{"num_hidden_layers": 11, "hidden_size": 160, "num_attention_heads": 5, "num_key_value_heads": 5, "head_dim": 32, "intermediate_size": 768, "vocab_size": 8192, "hidden_act": "swiglu", "norm": "rmsnorm", "norm_place": "pre", "norm_eps": 1e-05, "positions": "rope", "rope_theta": 10000.0, "rope_fraction": 1.0, "qk_norm": false, "attn_scale": 0.177, "bias": "all", "tie_word_embeddings": false, "parallel_block": false, "init": "trunc", "init_std_qkv": 0.0174, "init_std_o": 0.0, "init_std_up": 0.0174, "init_std_down": 0.0, "optimizer": "muon", "learning_rate": 0.00682, "lr_mult_o": 4.0, "lr_mult_up": 0.972, "lr_mult_down": 3.0, "beta1": 0.95, "lr_head": 0.00884, "max_grad_norm": 2.0, "warmup_steps": 200, "schedule": "wsd", "decay_fraction": 0.788, "decay_shape": "exp", "final_lr_fraction": 0.02, "batch_tokens": 32768, "max_seq_len": 512, "doc_mask": true, "train_tokens": 412000000, "max_steps": 12574, "dataset": "wikipedia_en"}
MLP neurons of a small language model. Each row is named by its layer, matrix (down: output weights) and neuron, and shows model dimensions 0-95. Each number is 128 + 32 x the weight over its row's rms, rounded and kept within 0 to 255. A neuron's up and down rows have the sign that makes its largest values positive.
A block is one neuron, or neurons of one layer that tend to fire together. Before each block is what it responds to, as a language model described it from the Wikipedia text at the highest values.

Description: The first equals sign that starts closing a Wikipedia section heading, right after its title, as in ==Plot=, ==Career=, ===Moon=.
L3.down208 [127  83 129 127 143 122 133 176 191 117 123  70 105 120 132 146 134 151 132 160 194  91 172  74 173 161  58 106 160 137 134 125 121 116 130 125  91 147 146 165 107 107 102 152 103 124 123 125 159  30  62  70 145  94 110  99 188 116 126 157 142  98 154 116 139 148 136 141 149 154 115 128  92  46  76 169 165 179 127  84 151 140 111 117 142  94 115 129 105 126 118 119 112  80 154 104]
L3.down588 [142 152 164  43 121 117 115 101 125  95 134 105 148  91 108 120 211  89  92 149  98 101 194 154 144 122 120 115 158 125 143 170  67 137 114 179 126 108 146 125 143 185 156 150 201 116 120 176 155 102 112 115 136 164 137 105  70 120 102 128 159 120 106 208 135 111 108 169 140 141 134 141 100 142  45 128  79  88 155  84 167 130 122 115 116 125 190 180 122 152 114 146 137 113 131 106]
L3.down647 [ 96 110  80  96 142  73 121 156 129 142 132  89  89 103 134 115  75 133 146 108 155 104 108 146 163 168 128  92 106 174 126 156 146 116 104 148  92  76 148 120 133 156 143 115 148 111 127 137 163  60  87 100 161 129 114  40 163 128 189 105  80 136 177 109 139  99 128 118 112 103 120 144  70 172  87 148 106 140 130 146 123 120 143 123 152 100  87 119 104 113 149 156 144  61 149 159]
L3.down758 [122 130 144 114 125 117 151 139 143 109 113 111 115  85 130 180  36 127  75 137 170 102 131  78 165 136 105  81 121 122 112 102 144 148  77 129 109 141 114 116  89 175 114 122  87 110 139 100 177  60 126 114  94 138  53 168  98 145 126 156 116 105 146 143 188 115 131 130 102 140 142 144 133 126 141 177 136 162 118 151 189 114 104 102 165  84  82 116  99 141 168 100 161  50 116  75]

Description: Mainly the first hyphen after the pipe in markdown table separator rows (|---); also hyphens or dashes in ranges, scores, compounds and bullets (6pm-10pm, 0–4, UTC-5).
L3.down35 [ 57 165  87  72 102 128  99 113 158  73 153 142 116 100 143 120 151 152 108 126  67 131 119 120  98 143 168  99 109 131 125 109 140  79 128 114  76 109  93 119 123  60  82 142  93 140 104 117 151 140 136 134 161 169  63 120  78 169 147 166  90  93  96 133 131 133 138 117 106 200 186 114 110  95 122 134 122 145 150 134  95 134 115 144  29 146 112 136 187  78 134 170 133 141 126 134]
L3.down52 [131 172 172  90 136  84 104 182 151 166 147 178 104 115  98  77 191 191 139 140 187  91 138  43 164 122  99 126 123 173 141 103 124 168 119 107 175 162 165 146 115 159 171 145 170 123 102 120  91 103 136 120 117 139 129 121 102 175 126 145 156 165  97 123  88 187  72  85  90 145 151 173 119 112 155 107 192  84  95  88 166 100 153 117 137 135 136 167  93 103 140 127 121 155 154 147]
L3.down145 [ 82  81 118 155 103 143 134 125 166 135  65 116 126 145  59 122 100 116 154 138 175 138  96  78 129 118 154 211  96  68 149 150  60 105 124 162 142 103 145 149 179 154 154  95 131 156 145 128 159 116 110 131 104 132 141 165  86 168  93 135 149 114 136  54 124 134 121 158 106  84  56 144 157 131 134 143 103  96 116 149 156 111  91 120 159 181 152 187 155 111 157 156 114 138 185 107]
L3.down690 [134  85 145  69 177 121 148 133 118  82 127 136 122 108 169 108 164 134 131 164 101 119 142 138 112 152 118 150 137 122  47 119 114 136 109  70 131  96 188  63 145 184  91 117  98 205 184 161 147  91 101 111 105 140  69 116 110 118 178 125 123  68  84  62 166 110 121 147 130 129 103 195 131 122 113 156 152 119 171  83 138 137 108 145 124 121 114 105 132 141  75  85 132 202 140 130]

Description: The = signs that close wiki-markup section headings after the title, e.g. ==Charts==, ===Weekly charts===, ==Early life==.
L5.down125 [ 58 108 136 114 104 114 100 179  85 120 202 147 177 153 119  72 218  93  77 147 126 104 142 107 100  76  95 155 134 177  99  95 148 118 155 141 161  85 118 136 153 119 122 108 150 149  88  95 106 150 107  43  93 128 141 123  72  94 116  85  67 173  85 124 110 157 196  48 160 193 108  92 147 114 106  98 144  88 148 105 116 168 129  51 141 131 149 143 110 142  97  99  98 126 170 107]

Description: Hyphens, chiefly the first dash of a markdown table separator row (|---) and also word-joining hyphens in compounds and ranges (Secretary-General, 2012-13, Russo-Circassian).
L4.down15 [106  85  93  77 158  78 124  75 141 105 185 122 150 139 126 107 159 102 108 117 107 148 190 100  72 133 173 138 152 138  79 120 152  93  82 144  87 105 112 187 137  79 135 151 148 154 146 114 101 185 117 126 145 125  99  72  86 100 108  60 120 163  60 164  65 126 181 106 106 110 146  83 126 142 138 168 107 113 167 185 151 100  91 133 145 119 161 131 131 152  65 131 134 133 171 170]
L4.down38 [165 147 134 149 111 158 115 101  64 103 122 129 139 180 142 178 124 140  78 127 164 134 141 101 166 163 133  91 102 129 114 115  83 152 153  88  87 107  70 103 162 130 108 168 109 175 182 161  71 127 134 114  88 126 100 107   5 139  86 123 175  67 115 141  97 191  86 110 130 141 138 127 103  90  93 154 112 195 152  80 151 151 136 101 192 105 143 136 164 108 122 134 132 138 121 217]
L4.down91 [ 75 107 122 182 145 128 121 127 131 109 102 102  93 136 120  85  62 100 122  94 138 156 130 138 134 104 126 164 114 169 124 180 161 105 101 135 136 123 104 102 189 111 185 100 109 147 164 136 155 130 168 187  64  96 137  83 108 145  91 147 129  66  88 135 140 148 105 133 130 167 142  90 170 133 108 218  92 142 120 128 175 133  91 121 141 140 153 160 126  65  92 141 103 100 100 154]
L4.down111 [115  92 137 160 121 201  91 151 154 130 110 181 177 121 177 150  84 128  83 116 142 159 150 141 134 135 124 148 113 178 141  96 145 125 156 158 141 129 184  95 132 173 127 146 161 172 170 115 192  89 111  79 100 179  91 134  82  96 125  96 135  78 110 110 206 104 107 171 140 128 151 171 110  92 123 134 147 107 155 181 152 141 105 204 147 110 131 176 166 150 219 200  67  89 150 134]
L4.down238 [104 130 163  47 136 122  91 183 109  72  94 124 137  93 213  68 126 102 106 115  98 150  95 154 119 149 172 121  94  94 122 102 164 143 102 157 105 163 162 120 121  90  92 128 118 139 121 113  87 179 157 183 148 197  98 148 109 139  92  92  96 165 144 121  77 163  97  89 131 164 145  72  50 108 164 151 162 122 151 103  97 107  75  74 105  93 159 174 131 150 132 160 126 181 126 137]
L4.down406 [ 79 144  89  91 165 118 129 111 130 157 170 120  86 132  85 151 110 147  54 141 117 123  39 109 170 101 177 120 115 116 132 132 132  78 164 112 129 125 141 134  87 145 135 149  91 152 103 154 112  87 123 176 124 115 128 158  99 164  67 111 133 175 177 118  62  84  79 103 125 105 119  74  91  99 104 105 140 117 105 115 134 137  75 101  24  70 102 138 123 131 108 184 165 171 103 123]
L4.down425 [ 93 162 144  70  92 144  68 132 116 110 158 146 126 111 119 218 109 159 118 127 151 119 102 110 103 133 179 161 142 126 155 146 127 157 124  88 151 170 130 154 130 138 121 131 189 132 104 124 129 135 100 140 122 131  62 121 194 149  55 118 137 131 159 116 108 119 129 142 110 100 105 160 105 188 115  98 109 133 140 143  84 129 116 138 149  65 112 125  87 152  62 135 173 126 201 185]
L4.down499 [145 127 135  93 166 132 120 126  80 182 133 122  88 136 102  92 105 154  41 102 137 198  94  99 121  82 103 160 137 155 122 110 119 144 133 142 120 111 134 122  99 135 147  83 141 117 124 192 118 157  98 161 128 156 104 136 162 149 152 139  95 139 152  94  72 123 144 140 101 103  81 130 143 114 153 148 123 205 177 103 103 162 134 101 155 114 112  95 170 118  82 101  82 166 120 120]
L4.down519 [144  83 136  66 126 148 124 153 124 117 127 147  97 157 195 109 144 138 166 177 185 122 190  85  53 109 135  65 137 104 143  90 177  92 166 122 144 137 115  73 100 112 160 112 169 163 128 141 145 101  86 145 195 111  99 147 144 102 152 180 181  80  90 185 194 130 153  62 109 153 125 154 134 107  96 164 112 162 158 107  76  85 121 146 157 129 152 187 178  80  78 111 110 136 137 137]
L4.down524 [124 152 190 133  92 144 117 126 175  69 158 135 120 173 116  69 120  90 131 154 172 135 172 151 121 107 114 125 181 114 159  83 175 103 135 107 169  77 156 140 145 120 163 148 121  65 147 105 119 178  89 169 115 107 122 131 168  96 142 140 126 113 113  69 106 111  94 116  91 160 150 212 180 117 127 106 109 105 166 106  95  85  95 106 186 129  95 121 136 160 180 157 174 214 113 141]
L4.down585 [ 99  68 150 166 165  99 146 136 114 104  62 148 173  99 105 109 163 131 144 126 124 138 183  84 112 136 112 128 142 141 165 153 122 146 136 175 180 174 171 173 113 148 122  99 147 209 168  89 170 140  87 139 102 135  56 178 106 134 129 111  98 129 141 106 181 131  67 115 128 146 137  89 148  91 189 155 136  76 124  59  97 111 162 119 138 132 151 153 106 153 102 141 104 129 118 175]
L4.down595 [143 151 137 117 156 197  91 104 161 118  75 133 130 124 164  98 177 137  66  87 117 186  64 104  96 132 143  95 184 211 109 138 178 166 102 134 148 150 134 209 134 115 144 144 183 154 120 120 114 147 112 152 138 141  95 124 124 122 132 156 161 150 146  93 136 131  81 154 112 132 173 109 103 110 134 154 161 125 157 151 192 125 181  60 130 127  60 140 120 118  97 102  94 120 152 124]
L4.down642 [115 163 151 140 104 158 147 125 106 144 153 106 124 110 121  98 105 115 137 105  85 145  95 151 119 114 120 150 127 143 120 132  97  86 178 169 174  68 156 142 119  94  99  60 139 135 226 146  99 110 127 118 146 174 117 126 129 140 160 118 123 133  95 135 139 116 117 120 143  81 151 108 107  84 189 124 150  68 121 102 109 117 130 136 100 129  86 135  83 123 132 151  91 112 160 109]
L4.down670 [127 141  88  59 151 133 112 131  92  70  92 162 125  97  75 177 117 158 133 143 169 168 141  84 107  39 173 143 136 124 169 117 142 176 108 188 106 158 178 151 113 160  75 160 170 136 111  97 120 117 153 141 106 128  94 184   9 136 130 150 161 137  99 118 156  78 150 130 153 113 161 136 147 196 151 184 114 143 123 153 142 144 118 139 176 144 142  97 146 157 120 148 133 104 162 166]
L4.down743 [178 145 136 204 160 163 125 177 129 137  77 167 168 136 147  90 115  51 158  86  72 102 145 181  94 138 163 175 128  84 112 122 124  98 168 153 123 113 158 104 113 132 156 102 184 127 190 149 204  81 102 150  91 164 123 179  51 148 133 140 118 162 109 126  95  87 102 132 129  49 153 113 126 101 153 129 140 132 138 125 137 158 100 126 171 173 135 109 146 134  90  91 130 102 139 125]
L4.down765 [109 132 110 131 160 192 130 161 151 150 146 106 107  93 117 128 104 143 115 124  91 144 121 180 111 157 124 107 165  79 197 149 154 120 123 169 105 142 138  97  99 133 150 121 106 152 111 104  83 108 119 134 191 133 127 197  15 114 112 127 104  86 117 153  79 127 145 132 155 115 140 116 101 153 174 139 139  90 160 136 157 180 169 130 128 156 237  92 111 146 125  90  94 153  52  70]

Description: Dashes inside markdown table header divider rows (|---|---|) after header rows, plus scattered mid-word fragments in prose such as el(asticity), su(gar), ne(gotiating).
L5.down206 [134 121 159 134  85 103 110 107 136 123 127 108 150 118 130  93 135 170 109 135 110 171 159  92 158  86 159 116 160 135 107 137 156 114 111 107 115 109 200 164  66 141 121 118 128 137 148 172 150 163 125 149  42 168 106  71  88 200 101 102 133 117 160  89 211 116 143 147 152  83 100  73 165 138  80 106 130 105 128 159 130 161 129 150 103 160 180 140 141 151 135 137 150  98 137 174]

Description: Closing = signs right after a Wikipedia section heading title, as in ==Plot==, ==Personnel==, ===Overall===, before the line break.
L4.down11 [ 67 157 145  93 104 161 120 122  75 120 129  84 128 142  89 151 228 195 152 158 132  96 160 131 164  88 114 129 150  69  53 148 186 143 145 176 154 149 159 142 170 171 104 101 153 108 105 104 114 155 156 123 115  89 151  96 170 102 103 157  99 148  95 159 173 152 151  71 107  93  82 117 118 126 123 154 117 114 161 135 137 158 107 123 134 104 140 116 100  99 200 125 156 108 150 143]
L4.down94 [146  98  97 157 116 107 180 116  64 120 158 151 157 128 113 149  76 128  98 150  78 137 147 196 121  82 162 101 114 129  99 130 106 107  61 103  81 144  72 127 133 152 136 110 125 119 174 108 180 168 100  61 138  94 116 113 180 150  81  60 133 139 154 115  81  99 164 147  91  74 151 124  86  85 118  68 190 141 111 125 139 128  51 161 148 162 160 102 129 110 175  66 125 172 128 107]
L4.down161 [134  71  95 106 160 124 112  80 124 115 121  83 117 142  73 118 137 129 133 154 127 172 193 112 137  67  99 129 155  93  92  79 128  82 128 119  78 113 160 125  88 147  92 156 132 142 115 119 109  97 109 100  96 140  51 164 137 117 139 119  85  80 131  80 136 172 103 126 140  86 198 176  92 219 172 116 128 126 129  62 160 152 200 138 133  97 152 193 162 120 101 145 107  89  66 105]
L4.down194 [143 168 129  59  94 165  99 134 164 139 184  90 128 140  83 118 123 139 148 170 161  91  90 115  96 134 121 145 101 167 135  92 133 108  99  91 110 204 145 176 185 144 114 168 157 150  98 172 185  86 183 156  95 116 106 148 110 101 108 155 148 156 113 171 164  89 172 134  93 108 137 114 120 145 123 132 130 125 162 166  98 158 149  89 124 216 102  82 163 176 165 103 122 105 138  84]
L4.down257 [ 40 144 132 105 121 110  38 150 140 138 111  80 106 134  87 124 142 167 109  77 135 103  85 177 141 129 110  95 158  96 106 109 119 143 145 125 127  66 149  82 118 140 106  91 134 168  84 164 126  82 120 138  94 146 102 116 126 200 176 126 102 124 141 107  99 112 172 147 138 120 159  81  52 137  92 131 161 128 113 136 103 110 134 136 103 156  73 156 109  94 139  75 137 181  64 131]
L4.down267 [106 117  75 180  51 106 127 148 158  72 112 159 190 166 128 160 126 176 120 144  98  97 124 203 148 178  89 146 143 163 145 177  90 126 114 143 116 137 132 177 168 127 130 118 136 150 197 114 132 156 113 115 174  92 101 131  94 159 160  67 131 144 134 156  94  92 176 150 101 133 167  71  82 118 151 150 130 127 143 137 133 154 103 132 102 137 124 133 136 135 166 106 132 113 130 116]
L4.down357 [132 149 107 126 134 123 114  96 107 156 174  80  83 159 204 124 165 131 130 125 146 124 117 102 154 125 178  82 165 165 139 144 100 149  72 167 103 165 150 152 210 141  86 115 187 111  98 137 219  81 136 138 167 140 164 120  59 187 116 124  94 128 113  57 130 170 159 132 128 163 166 172 120 131 123 127  81 140  81 163 122 113 143 126 134 131 100 106 164  70 125 137 147 115 150 126]
L4.down368 [ 78 170 129 165 141 145 163 151 148 140 143 155 167 120 139 138  51  96 162 131 162 137 144 108 108 112 179 196 198 127 121 119 162 106 138 160 111 116 190 164 128 103 123 107 117 135 110 171 163 115 136 142  66 182 123 139 230 142 136 141 125  84 144 116 139 187 115  98 148 114 158 153 127  72 117  74 115 197 147 179 125 114  75 147  96  90  95 125 101 138 143 145 116 114  53 124]
L4.down417 [164 124 135  99 101 131 138 169 136 165 138 167  88 138  85 167  83 136 162 135 101  85 127 136  75 128 128 119  99 154 109 100 136 122 167 128 163 160 110 154 135 142  67 193 103 128 124  62  60 138 129  51 111 120 121 122  86 212 106  97 102 181  99 127 106  94 129 193 117 145  86 117 107 120 193 145 124 120  57 107 148 126 176 106 161 132 138 155  97 122  63  98 181 122 149 113]
L4.down438 [146 112 163  86  56  79 155 157 165 130 119 133 155 145 155 133 104 190 108 101 136 150  91 107 111 121 155 122 182 172 110 140 140 130 119 158  74 158 162 122 132  93 169 126 121 111 122 102 130 106 202  90  65  85 121 132 197 184 144 146 121 137 119 140 115 120 158 143 120 180 124 120 144 110 122  87 162 179 130 188 101  59 143  90 134 121  71  89 165 127 153 109 145 107  67 120]
L4.down442 [101  56 158 169  80 123 109 173 174 115 156 163 143 117 129 145 179 126 176 118 142 146 128 145 155 107 110 151 109 153  90 130 100 126 111 112 106  51 129 182  55 176 112 191 146 142 105 137 119 142 135  96  97 120 120  97 154 159 111 134 165 119 138 128 110 116 169 156  97  91 171 103 102 125 189 137 121  57 188 120  81 141  92  81  93 158 148 124 197 141 170 106  98 143 113 104]
L4.down540 [157 165 119 113 137 101 105 138 113 134 106 151 147 139 182 123 108 107  82 140 126 170 138  99 149  84 121  93 172  83  88  89 178 119 103 133  96 121 128  93 148  90 114 152  79 123  65  83 165 113 140 169 167 119 128 140  94 101 156 151 120 127 132 160 162 124 132 113 199 130 118 108  52 105 179  84  77 110 113 130 109  79  91 126 135 131 133 123  86  85 151 155  77 125  87 161]
L4.down601 [107 130 217 177  63 156 175 154 100 136 131 220 146 118 149 110  91 134  86 120 124 130 120 144 154 125  97  98 109 123 199 139 115 151  67 133 140 130 132 141 120 128 109 124 128  87 167 110  73 180 103 141 127 121  97  65 199 100  95 164 119 113 147 183  89 142 154 122 141 122 103 136 166 124 146 122 136 142 121 113  86 157 128 164 123 132 165 129 124 166 130 159 167  55 122 191]
L4.down610 [ 78 146 168 134 102 105 176 141 113 184  97 163 134 178 108  98 131 190  99 138 137  99 168 139 110 207  50  67 143 114 107 147  92 111 117 103  92 148 174 127 212 105 128 128 195 105 133  78 141 181 148 119 194 124 129 159 156 135 153 135  94 155 141 101  95 109 179  92 137  84 123 140 128 105 164 126 144 196  60  77  88 155 129 174 112  69 120 168 123 148  68 158 157  93 114 116]
L4.down702 [127  71 189  68 106 158 104 182 124 179 115 107  79 162  55 153 117 125  66 107 130 154 164  84 127 107 127 108 115 134 160 141 158 115 130 164 140  82 116  86 166 133 123 147  89 119  86  91 200 146 109 102 136  79 162 199 163 121 144 112 116  80 124 147 174 105 125 145 135 104 155 116 127 136  50 143 125 153 110  95 150  94 116  99 152 132 148  49 126 168 114 121  57 107 132  41]
L4.down763 [147  78 113 226 114 140 138 179 110  83 144 182 150 133 107 162 159 207 135 176 128 116 151  93 109 145 110 138 143  68 172  84  85 146 142 125  95 139 156 131 136 155 154  57  62 133 116  99 134 129  77 120 171 123 119 102 123  85 105 151 114 142 139 135 104 139 130 157 122 100 102 155 132 136 157 162 112  60  43 139 145 104 161 128  84 135 104 114 202 119 111  96 195 134 144 111]